config.toml
n_head = 9
d_mlp = 1728
vocab_size = 8192
norm_place = "pre"
rope_base = 10000.0
attn_scale = 0.125
bias = "none"
parallel_block = false
init_std_qkv = 0.0143
lr_head = 0.00465
decay_shape = "linear"
batch_tokens = 65536
MLP neurons of a small language model. Each row is named by its layer, matrix (down: output weights) and neuron, and shows model dimensions 32-159. Each number is 500 + 25 x the weight over its row's rms, rounded and kept within 0 to 999. Numbers have three digits each.
After each neuron's rows, "fires before" lists the tokens most often just after its 100 highest values on Wikipedia text that the model never trained on.

L9.down1119:518502496527310468500488523495552530495556519500474533487494496542506487511552465515514517449489495476539547518505512462500512532447525483464484512490502494487535506521478544501479497490483514526514482505497544454520487484521444506531522526544523476519497507539472470544534511525497531498514460512477528519457459521479548528484506513509522495527493540490540502524501535493461516521529
fires before: "=", "ed", "e"

L9.down714:486512481452241500558512488507526524507517511509526505462509507518482480510533483475517489461512506469551500499526521498502529494534507510479518464518489521509506509486531526490509448490504488531503442528514497473493474545531500520507548467509473493494513521478479467501510512473521476486471499443497494537546479515480510503457538481519495476522515511517513513497476520514505542474501
fires before: "="

L9.down1580:459523569554413513493507519468479481482520494551495467520494474498526498530502494508476519508507509474538485522461487470476488510490516531500447505505478523498518550482524483489481468496492522493501485522500480477485517492501518473525519490521487478477492494510530514476497535486540524493494543487481490491474514496482487529458477515526490488495512500492505510471497461515480527470529
fires before: "=", " |", ","

L11.down213:520549512543334481478502499510462498515534530498498532506516460493506475519528495505537537497533499496507530477491456496505481520512528497529493525487473525514498481502484491491539490515468503557515495496504544458491460492477473469510486503470514494507490524474511519490457511528517485538503473505491512523504507509478459480523499502492513459484531529511468496482528486501529495516516
fires before: "="

L2.down1667:483483489504508515447520502515520482510539477530495492521499479499521519490490496496532485534505485539513503491504495500519530498486479480487518469501493510491525463490477524508483537499513465492504530508490490553517531499494489490514506520485511526473513506456505459508502463479516456526482495511522518537541531498465505480503486477476518456502476520491491543465482547510510501530497
fires before: ",", "=", "s", " of", " (", " and"

L9.down96:471484504484534519528463512524481504501472525501486517508494475456512488498505545456517495503504479511558477472524548506523532482539496506445558556487521478479497517496453517509483474502540534494487502480502509502553506481490471476492548517481472511483458550481505543507480536503524522523525536482519476496514512537468548535514497557470486494498476463479523493475500451547506494505526
fires before: " |", "ti", "nt"

L2.down469:470495480506509511519547455531499481503485535565498488507511543502481486535488452484484514494484444523504492530489518502502494469527517413474498515532485502532541520519523506513504491533479493466542482468461483495519524480494497551542455467471467526517480547507463490499481444485474501481534535511493533491463498467510506497474479499498544514517480515532490495459504490528523503444559
fires before: " |", "n", ",", ";", ".", " and"

L9.down287:518534508540527475489491503486469502487529502498487519524514453499480503562510469491499508494485477516525528497509438499529468506505504501490487502480485550452511497463496496505502489509494531568518504518503530487483441501475457452494524500465494494500502506481515468495467494511497467515487469505510495530509514496479467507504493545503524456496544483491456518514523502529515502500472
fires before: "="

L9.down617:511555498556523492484485520499480506495513487490491522511523465461499499561524476487525513499478479500523527488500428502528467501495498516492481494504486550474523497452499514495519490505483518596519506511511539477479448511467457461495510484462497498488484515487518474495453506523493465506488460518503493528503525495461475508517511527498495447484528485488451518520523499526519497540494
fires before: "="

L9.down870:541474520506310492438501501491478499525506486494568456498501511496515487535446456510531479455488548499499513496510479494491493476531484495485488453511472491481495516514525517478490509486506506549521516456493491514520462526476510551496520525522519509486504478489532546483515486477508536492491492515525498502476516516413483531509486467502529481477498493498486495501520490549482504502504
fires before: "=", "  ", "lit"

L9.down346:480470492485474534497533481498545494536496471520489514508494513466509473505502540496540502481503472491480484451495495471492493544500455532559536490499505501500531497485510508488483494538468491516520573511496507509456468507536523475525513465501502467500508480514500523485506564526505473469525488500544506541487522497499487503506501475490485516510504554533472516487488484473524456521510
fires before: " |", " ("

L9.down308:474508513518597501513505505520539463479533530520521512508492526515500512500533474464512503471503547541465517497506480497544563497487504479484507516517484510511520512471497490484470540527481478512511475501451508530516500530478471480463534487480505476496452511493542521498489502518519435516521536470486510522471485466503471479507493538485477473475498494521522528470497521488456545529534
fires before: " by", " to", " in", " as", " with"

L9.down1155:512496508446327477501499473489482522512498486470483540500529484504499498483484465532524527516544487560515495534489490542482473512478499495506503505486530525536480507507510506496499502523493524493491451456493486473510502463528525499494538487481482459505511524463453527468505499493501481501504499533496470510487488459530525537488527500520521521502507506512495486456468524470507480521464
fires before: "\n\n", " a", " |", " the", " an"

L9.down339:478526466518255481480528483492498433517513498480496496493484538499543523511496484526494550501461528462524508493493492448516482525469482491524493493477469471475500487489486490506527515465513512494516518501488476509508479487520530516515505527492511505454481517479517521505473493491499538487486484486511471490497499506468475506517525473489469513487508544473463527513535546513501470482493
fires before: "=", " |", "."

L9.down1236:513489469468401496516530497517485482524528545519488505521517495511504544513517526447527465507455504482521520471502538472491496484521506521488507521530513507517515542496528523510500439498498523508469514510507521505478467490542467508499484497475507505513520486472479510481500515514494509517500516491522505474491516470546509465528487518491524496535530461537537488517519467509554492534578
fires before: "="

L2.down116:471481503496520493493500500529511467530483494482500504509511508487502532488544479499506466501463472491508494535523481489463515497506516533507531499527495494503479473486514468498519512531493516533511512505521500469562499492504503484549510491506471517482470457483496509532481518544501494514486520506549526474492525469499463492520485487483523490510519512494514492441513508491490478521496
fires before: "-", " as", " Madrid"

L2.down1547:535491473504426534511493485500527528476493490530467563545462486529486536506500502520486460493564500451492547539521464494495490484502502498458462498473558516496486502511492514474484492520499492506485503497479505448461527536503561500476498527465503586519504461493477521486469486446497477466505521522484506489514453476480482490499543513503550504491525512488452481486496463530505521527511
fires before: "|", " the", " $"

L9.down1532:485541503482112493493517489495507507497518507496542505524520529502504477501535494514472464482487502494528534494494511484483483502503502497522497517517464505492510510530499499492523522482500529510515506489497486495499475477483510471486528492485505498501487484493465491473478529492539467469496481512525500497527492499497478487509507499482494495486517527503475501487502492491495531530478
fires before: "="

L11.down797:526470551512495508465522507507526555479508495510496514461497519526500521475520472525493515543476517475529512496491470518468508526500462520507496454514527511473503509465505465487477486468496496519502461507494516496479489537532559469478497479474479452519500470530460486503531486453473491494565504515521517501567558525537476508504514477488513520483499479476434521511515513502499466507539
fires before: "|", "-"

L2.down254:512497513528515509495482511515518529510538485475501491500453470535448522497538485551468458496485538526505456489526546472504511476530550535496517444510481477496522483479482516525488496545533512515542525516481497500473518470520474509479530487520457510496500464530503532524490484488454512522546494493482535496498535522522478482520489478502486479485526536505486498514496527494506481515527
fires before: "-"

L9.down1679:451469522543489483488564534530473491496494470541506507489521537508513513479514467497482479484535501532481545480486495484502456476516509496495513518474499520528468492482464503466523503464472497512547509464512524518522511490496534484482511495452490500489516469511569481507463488464531444482510521507482490530550504536477473524473481500472487524497495514497473520471550498502480499530474
fires before: "=", "el", "s", " =", "d"

L11.down531:470487447508493520493488532510480473487494522475448536502543493508515480468456483491511459508496472523525495531455505539494501525479476485494498512477505474491523519532526491492508501496540460510500490499479537469452527489507501492532562500459531517505478496482485490521507504501471482510482503515504503505514527519560508477498472578480504496489525493495485495491488499473489526537548
fires before: "=", " and", "\n", "."

L2.down1112:514519471512419481479491509513475525498508488522482499480491487538485526526500537495499540524510481518531502495483482544505498478505484502505483504481505472479495483543510525517500529533518499500482510492500514467513495472494458551523510516477503538475518505525507534495514483511500503491489468526462515495480468516448511508484476484513527447497459490505482499496517480484485540533445
fires before: "|"

L2.down1436:495488518530454527537497473490487521497528515523490529489484513528495502469519565501483508514542495493482503505499548522514518541489498541485498507513532487527502572545541507517504527526524490482476555470525520509532530464521509548453469503453469507536512488482537499510486490484495514480492491465512521469464498503545539512495506462517509497512518505509477481482468506528539513494466
fires before: "-", "\n"

L11.down1007:536471500522502504498476534478500547520547471502502513497520525539518520536472493458506498475511513473512549547498484476519522490498463495498507552514492509499540493513526522512494540489502445483482510543504458485467509467495522492502491511515528551478455480497505506526530485486561469461497537515476498530531502498487480503535510492476457478488499527521505506442507503478480551482473
fires before: "-"

L11.down1627:503551507544416468470495509497464488515530533489501531510503458491502476516543490497532560515499501486527520487486449510504476524510533509493490527481466547504499485500485499471541492527471490554518506482488549468489460503480466470509493502468518480505486528482505502485465512519519473533512463515486518523511511502462473486521510485499517450492533517505466498484524479542513500493493
fires before: "="

L2.down1217:510480485485494493487508506476493504482488489484538533541489463505541451492552484497454470497510443467468478482487513498505494478478520501493477507497526519489515464531504481508522476461513499510469496442488458507494480490558521570471521491474489484485485499468524473516508519510487499491515522517481481537482514469479510489496516465505478547473480506532441532492511496521507519494472
fires before: "-", "\n"

L11.down1249:514543503549383464488501510501461502514533534487496534507520464499515476526541494492533556504518501494512530478489464496498484525521532502514496516491470533511498489496484484486537498524484506554519495482502549454482461495482469465509481496456517497501483527489506522495462515525515468545500461513481518516501508521454463481521507497496507448483526538505469510488533486520520501509502
fires before: "="

L11.down263:436527486491518541505508482543528435510492501547513463483488487471484504504473518486520501486479462501507495486520495530508485534494509487502495505477556518518490501516470513536466478573528483460514478495517516501472478485502485473496522500513461464510438478475492476492479496505494491557491494476597556522516537528514480525561470491479521510516483425491473514473480523482491487474481
fires before: "="

L2.down1085:467475463513423504482469493514483487534485500524498516490500502499488537491511515505489531506508491509506509514455541510492516508509466517493500486527502465540453466487488517508477523471522483500499482472493505483521519515530478524517485483518504514473490516552512474509487488441495503452482494514499483504521474501567515527516522526476523480500543506497485544497485517497533521515502
fires before: "|", "-", "="

L9.down1558:500548522494264519501522519520537464520518505498515512499482480510545543538466475499556474503495485493523521496481464516526479522524520496506512467448476497478480483487494515486486494499512518555502529538501517508490476477521455481528554508487472504530503522473476520481500508467477506472524487497527511484487504503460540506519482510464496509477532516511519507502560499503501510530557
fires before: "="

L9.down304:543479505494540482532503505506498486526485513514512548545492495439471517442462482503503529547515501497488458524511495514522513449494507499526506514510507482494509543497492508523541513525523473477524486464452478550509538497517538500517473501477397523471509495539513465518505512526477481478518449515493501519404510495476471503520504488497497502451529518501497481473469494517515558513525
fires before: "s", "yl"

L11.down1701:521475547519493485508509515532544505465484483504489472520438506464516509503510541529467499534503532482512516515482529572501502511444501519473527526465493552464487499528538509483469527496473518502473473486500510491502540505542512478457537503462461458447487465516507467520531494517461501540456505524500459525511498476479495510473470494476507502508530461499499498508487536497455511514449
fires before: "|"

L9.down1069:514536490540582497473480509506468478494537503461479513521507505499490473528519495474524521488479507513512524500475435490502473493506513525471481450473468534480519493425503492491496499498472519543514512504520512507485460504468479459478511492477512510503485520481509491488465512518498459539528481498509490527515502499474492519505506531504510463485523469504468520496511491529522474555487
fires before: "="

L2.down1225:473488529499505492545494438509477473480494507482461492520469476503539517504485510457503548513524492545487509480503503498513473483498526523499464522492522520516447519476506483470490509539528465495476542506545523518484497487542463454503518512495464512518480520482512519498492487552497481473514473523521487503469495532530507545492550503451484487464540472445522502517472467497513528519526
fires before: "-", "\n", "="

L9.down490:470552435482536483526516546519476475494472484488459504437476510482539464472496511469531527462486536510489495502500473485493526488513496493474503501472496500494505534506462506467554487489556463508475517485509512457508577507536516503460529492507538488518530476456518490530482489497476480475485504520505502524487513485528526539516511524502550519485509526487522485487464503482535488522500
fires before: ",", ".", " in", " of"

L9.down220:531517505566640468485494504493470501501512517494470531508511455498493501535526472459483519503475518505518522491494436497529491519487510514482511495478480533488504493448484480487509497512447524571502503507510513465486467495459457459498513481463506489507478519500510483499455509510492466558498471509498512519502512499455462489519494501502509475504516486502465520510524497543518500520486
fires before: "="

L11.down1259:506537503535419450460497506487473490516527528490502518494513468478498486553526474507524553505465515498518512482479457487532470522492515500523482508474479516478503483474467504476544494533473517551515484488472546461488476490492459453496479500476511471506480521485511508504482507520532465550504450497500541500520504499455449492540520503502509469502523517496465518499533496532543505502509
fires before: "="

L9.down597:506570486518158545491493475499515477512505499523529524506510508486501512530544525530508477519508494536505500499499498500544490487504502519510506522532497485514502473508502517513523476499478499537526539494528492512521466491510503542497500503487511502500491505464508462492476509504520496501481464518491516532516486511482477503507481502524513530459505518488444526484479500498485488534485
fires before: "="

L9.down736:517493512485449501518513516496501456541484550535505509470514530486496520440545511492488497454473502495497509520465478518463504537530513503453512485496519533437525515483490472473483489528490541515515485505516494476484536491542487443518486524515549451474516460503487501507524493476454479505517528552501493499492520527520497510494513495477479502479516482472516488483542493523508533526513
fires before: "="

L9.down807:503513488555620481483485484499467500469522506503495524501508469478490491558528474473491525501465494524521538490494426496512475517490506497493488504477484554475525508453475479493519501520474531566521501509496549470480459496446445455488523478468513507496488516488508481473464497529495480532511467507515504506521491478475486512519508520508506455488527485497457519503522507546523497501472
fires before: "=", "\n\n", " The", " In"

L9.down229:489533524513467514506488494509470515450502470494478513499490545517508498499490475508551507504488481464475472541527463539517531493513521516451528474525487491462493497483468472532483519496545464518491504450496472504497490481496531499503467523484451541472460482492516468522538537500507538498453468498515475508496497505474502488526496501551498491511555531488467527494483494509507518502503
fires before: "=", "–", ":", "\n", "er"

L9.down443:469538524473405475514533492500536524507517449554493495497474489562452489449492516475510508477529450501498533540503527449512496527512478479519491493540547456483514525507513459514460475510522482494528477493515530484497538516517475500500536493479491512496473471450523498493473499501501490541479536481512484509486528548485532502530498504487442490513503541472467443530488498503492525505519
fires before: "-", " $", "\n"

L2.down603:529489514453432518520495518530476499517507505496485534483486498473493519521509510480508496492536481543517501474519517506514528522494502478474461472503470499514507528510519504509525488503510463533511489492450531465508514510532483489486497494473508518477482535513470492538478538462459504517490482532537544479488470503506528536527496501512501521504492493543483544502536477519460532455580
fires before: "=", "\n\n", " United"

L9.down1516:519535497538579473476478493493472502489524519510486520505505461476499479557539486492497531489464500512520521491508414505511450500501508518486474495482491560472509503467496495496516494518473513588526508513496532470485446506471460457496519494461508512509491513486505484491458491519478468514491469518501491520509516492474466497511517519517513446499522478490464510515502496559516501521490
fires before: "="

L11.down1689:506432481537490516522467504514510485505504479513467520507496508553459491537516513526479504493471472519542510484472521486483481471478464457501504514472497502458478511529576496511516492509522505481485500507454512519457518486513487537448488529512511479474511452546489553527530503522511525489480434484485503517538476542464472480497477521485512541490528465491501518494492506471459539544497
fires before: "|", "-", "ed", "ing"

L11.down1135:551487482441543496588496499489524493507479492481517499511509478486542487483508491464535497461505485513494544473525491480542472540519497492489510492499473479551470512480522503514497459520532548460502511509477534473536515482487505472515517475478467477488509530516509475470488444531531524477467485480475462463475496487486511515482477448513518444493503520500492505520495503496511542518522
fires before: "-", "\n", "\n\n", "bor"

L2.down717:482482479530494488480511450541491456540490501503443483507531474505503486503520473484483532501543502504514487490488465499521502490490493495531481494463495521478472515513497455503524520480537501521535496517475524467486512497511511519482499525487503529525538485539508554549552488524532490537494516507478527468511532539482527498509500485539486471499526488493488505503469466464499530467487
fires before: "-", "\n"

L9.down791:501489527485596522491493545496502485511488509509491482503506526533506484508512486498538513530500522514509457516525496514459511480515503475537493538527484460518487490508460525463525510518462506499496557524473519538546507507473478503489513520465470481543509481488499506514533523502534487458528510521483491508508516483495466485461500483491542502497477468559455510513495485480465514470528
fires before: " |", " in", "d", ".", "–"

L9.down1036:477477514509539507476487481525496495500521510492470476508512524524471528535520502466527512494460504491537482474481475508516486513507516491494467475534501491471480501503560511484533505478524512542484495493525486450523522501500486535503519494488524514461503503468511501488500497509514483526495536518469538485527480489495490485523476505505542475557549469502524498489492500438517498475488
fires before: "="

L9.down266:433511492516261501515532490510479504506494467509486535495488508510483475493497475522475453521538484506501542512494523512530463479505488515509521550511539475556507475521548495496524451515497495507479544492494490502494479486555536537530503542502489491511469459467552505490508519473471514505507517506479476483460491520508487535471468508471497526509519512524462472481478531484460497546544
fires before: "=", " the"

L9.down615:490497497532522495443482489527536514523498496504479536511500476528480510514452498502513487533508509453482529482521480514542470518545514515487512503463547496516525475501518517516535552479522549520520474508518501438492504476494500493486467523527493555528467491526483482489510506512499498480532481510515506502474528446505487517484455471490499484475528522480508428448498458536480522490503
fires before: ",", "\n", "-", "\n ", " (", " |"

L9.down1405:447478506501586509475512475512487543503560486448510495489491560495495479525522524465471498469494532492531512481515504499530520475527468476542522474501514518529495497493496489530497541499529466545515503479529499496516513525521490504509564444539526503481485463471468508466483544477491513467492555520534480511467522492490523472516508517488446451499561485485494498482486513481452506446535
fires before: "–", " |", ":"

L9.down925:454528474470497504530540528526555499490504504516506488524482496474496512490491479520447477495485466498511490509524514483542552498491533515490490474481509502441498524481483502482509510541498508465466516548537499498524514459516517501449542526477509529499503502503554515488479487512499517484489470512529535495518500493536494460518492534514510525502534567450493532426538474481470487504490
fires before: "=", "d", "s", "nt", "t", "ed"

L11.down430:524489487480509512497507490511564463467519527524510550511499466457560479518509534502508506533529468491541518488479497530520489494512482508502511489482496518481548562501518502475481453456509511490492486523474549485472482533491478482503534487524487514492504521501503486499435542515498464512489506474515467526464514514523519495545475490476472543499521476549492485492517514493524513516493
fires before: "-", "|"

L9.down193:501553467508473524564532473475499490496474479501522503546507485487471522519477550483498486527461482487444467524515509507523496537518505479500480488512517502497540511489498551490493485527488468560509531501465498495503505509557481485525522512506478509499456505466524502484498506498551524489515523487510550481498528514504504498470481507502523500526530512524507466542536478518474508506553
fires before: "=", "\n\n"

L9.down569:446544480507235511514505471515506478443446531510466526491497529498487532487508519450523516549508491506483520522487501506518503477472510498493509493520488479536505495493499492531478510486472505499508493524524477504510458511511517521515508510505479514517466480509508490507517525472485535491473514488485481517491503488514491491465501496546514507468534481504453471509446517513493530492496
fires before: "="

L2.down1260:479467484494515485499517468550520491517495497511488491477477482521509488458479489461536487464519481455482508536478531516478517504476496502519472511455454503505506525517487503496518467491518503539476507455516547498473491479528501462498477517534512506510470477516477487494481487498515504477513488489490518513504467455484501527481463458523514486538500494455509491514521480472505525438501
fires before: " |", "–"

L9.down627:462516514526281496493518497483477462483497481487523506498510511512508501505500500534507490460514476538467489488485494533473483492539519488532506517456489547503479511495509486458545497547500479506488507462501532518508501469506505461530514473448542495516507533490510516466504501511489503493515493489491533473544527449514485444483504493513513492499494541544472507540518539502539507496509
fires before: " |", ")", "–", " ="

L9.down1297:478467527526461481451527512493512489471519555487470481535477507507479490474526531493497522485495536518526527457510529495462480516487461458546502488466472485475509490519531482457451492490514533492500519510532491498543450487530501462526543521486540504513521504496467471437485490441467492515525548526466529504479529466484493478520507504432489493502517460459513491506513500516508454525507
fires before: " |", "(", " of", ":"

L9.down367:490480459547337493512480476486471535486513482506492551445514494532493501491563468498448479525558442522511487433504506463523504498531536523513490495490503494522468471493467523481536499510505514546469498498450510540497508488487535511557512489505499492525533519511535501501505483484496516467542467533506528499496501498478493524536480501510528505503501512499543474484456506505465486477521
fires before: "=", " States"

L2.down1415:474454482512508532498511503495519464544477481484489516495518542501597497497478535530473483501482498540533481552520477501507525464515486490486476481532475513521509504495443475464537528483487490479492524511470507505521539500533473475487485491469488489483488454503494518453538522491518474492511514487494452479505552523515509488556560525470503549490444540502530490481524504489482528543516
fires before: " |", " /"

L2.down1087:477516543502556522526509504470489484452493478522476503513456539508439523477488496513462515492526523504529506497484492521501518488493502520468452418472508513501518515502489484509470509491466486486514487532503496510525508465508480473516510483511494494484525495501518467540505475479526529463548516521475529481455517492535496487452489523491477555529520488513529486492469452494492538502550
fires before: "-", "\n"

L2.down538:514506486537482493497483461462528508449481529512516492495482527523471470493469479506459484484511470526485505496501487531497497525509511482481471528531509491538481513508518484515428471503511500522454488447496471548491548491500526486486464492514452487486480501515514500531466504490499516476498495476472522491469508525503500484515534477539518525494498508501497489449494505545498501485495
fires before: " |", ".", "9"

L9.down650:527543495556549469487505517520466514493503515484468515508519472488486498551520475488518546500455506495524523494522450505522472477481519485493489499485481561468498508467466501504527479498469532575517499506508533483487446496463464459489503484456511489496508512505522488519468502499490472523481454521502520508509485481472462489511511526505490473479533490509454530529533494547528486503470
fires before: "="

L9.down398:498512521493369505501504523436522491482485490503541505462476495532485520529522485517509480484514493515476503502492480523544487515519488511477508517508545501474528488488480481466463525492502512526548482509486486485480492538479509464501500477463551469467530521555502518512518524494504511474469517516465486504497519462539515543504502524518503528523499507504522481490488532486497539495485
fires before: "="

L9.down847:456538491475285522477525503505520500486496494501500511496530507489534497495491525504459478486489476490508514464479480510492480486457519480534518535508490550549504529536501470488489498510487548455521484476476505524503524465473475525457495510515525477486513475511453484507483473528533463517508497519470501494512500513495467483519496545489499502496483517491475508486495512496528511493463
fires before: " the", " it", " \"", "The", " a"

L2.down1284:497454512513505458520454458531505455480488509504507551513518471497482506549470489477523493476507457526497459493445553510530551490498487489512512539535514549492483486493536467461508542535482490508466517489453506491495508499528488460509494489517525486565488493506494482487499550504532445457478516485490523496499454525510492510483483477505506528476482513515522518486453528478524504541500
fires before: " to", ","

L9.down1252:486519512486378531474479480496481483523493517496488514523513511489531542485487506490510523496515488544547490462484512522552507525521515555479508483505482482501503498470517504452496526480475506540480511505535487511530464499498516441517540496496470538482526522482512464448514501493492480516487523493489505476476533525509452506523519494527505509434517472501480527478484498502505522465507
fires before: "="

L9.down129:465530518464443498538515488497557512534500484492500466505497492490506496487489537501496488521486459543523478535481533496549545505463509509461509508492526482455522467488489497459443490518495460496461493487515513517549481491490534519556526472513469468471480497477491467477498463548497499509475486490469474486488559537509522497525486507495471503508478487474480482495527461521505515549509
fires before: "="

L11.down558:519516505480518509501508500506496507519480483510513490475484478522499548487507503548486504467455460533466493493491508515465473514508521484481536539504502533529485481510499481507503492503506493478515514467502512519559504471511512505495489462479461487535456494477485503504527502518523493539473484491527511465480542502487483501470530521465521465509496489482456423540527519485410517501482
fires before: ",", "–", " (", " |", "\n", "\n "

L9.down235:477487500505309505526503477533501493515510500543503523515484501477518471501474503494508490518517506520441487516507533489554494490488517540519491471502482461547540518544492479510509491482491491544517487496473506504508525486506499518508499490546513500507507499525519521524464499498546481485497510506500512488483511492476519497528535488562496500464484493465511480497523504508440519500535
fires before: "=", "\n", " ±", "  "

L9.down1718:519534483536502498487493524494479503487515485479480513523509430490495504536519474486497524490485509524533521488501432508529467504490533505476482485487492541483512500456492497488494513501485526564521509530514526463493460506474469463492513487446498483499484525491519478504446511514485459510482467512505503540498507492471470501527493520514496453484535472491461518504530488514527503511471
fires before: "="

L11.down513:519501473464543498489487483529546526494509481520525547499523508488468505497490508541521475525514499517508500486510547494466501533522510548462497426494511499503498468544477494499497511483473455468528488489484500472509484494479476482525572522511473471492497486454505467495488486488492469529478484493502491489507493487504557485522479510501504500515493501532484497525522484483445541473460
fires before: "|", "2", "-"

L11.down1227:491522473540551526519540510494531462512513499532513490439525560526495490464485541498461494506521489496531452490498533477498519500496501445492486532500518523524520471468452477519499526525478494492495528531469478479523492497495501516513451520517518497503542488469504490499475492508519518499477474453495516534503513506517470490522496531486509484484489531473508470453491480462522482531538
fires before: "-", "iva", "e", "ni"

L11.down806:536535494541280481474498512514475498515532528496486527514520458499514464523539496495534542512512498495502511483487458505518486513535531519497501520490485527511499482518476488481537494515481498549524504480497541480480464484489472491507485496469511487496492521473513521499467505522504490533499458511481511520490513501469455482514511476496517459497530534505466495487511482502525492506521
fires before: "="

L2.down1196:509478471465534524501503503506530484494524474523510503475466502481503496480432512459483497480543567514489482490491499484491463480526468486492487542479510480498507497509500528516490485497507504474529495482500521515509529479544493475476498504491532517441454465537474500530492504483446470514456503541488563501519499472533522534555483491501454511497509482498479515499519499475535532479449
fires before: "\n\n", "=", ":", " |", " stage"

L11.down1211:491503474496572498524527446512478510508472491503544490531474478504517498525479504469501512520466487470492489459470486512477455465453507526510481513448514500480459523499487484491523509481477503482460540502490492485469462533489515480501582507467529517521518507546506555500524494484516497494531500524524506494518526527519505472442472516502505512515551500510476521472461513494538523521497
fires before: ".", " of", " as", ",", " in", " to"

L9.down101:491526471484285560529513474509502484496464500501490531434476504535513508491543502502482490542496468522519496586512523499499504469474510467528502517507499473492480509505508501515550484518498508520495484472468477530555485501514481515500513496511526464485451488481509494496478510496530523505492496492482496468486488518493501495464503540535466488500471521475459510527487510469480551566495
fires before: "="

L11.down168:481500499533573497482526506498551496521509504522512507482528512519488535492490538516461527532446487464491500473512441483529482469467493496514501467486480501519513521478520566535539546508487547532514523583478509483502503533492518506522498502489508528484528554467493476484506520529509508522518495522522455492513476512462508508491518507480487488491518504550500483443493498474513467523464
fires before: "-"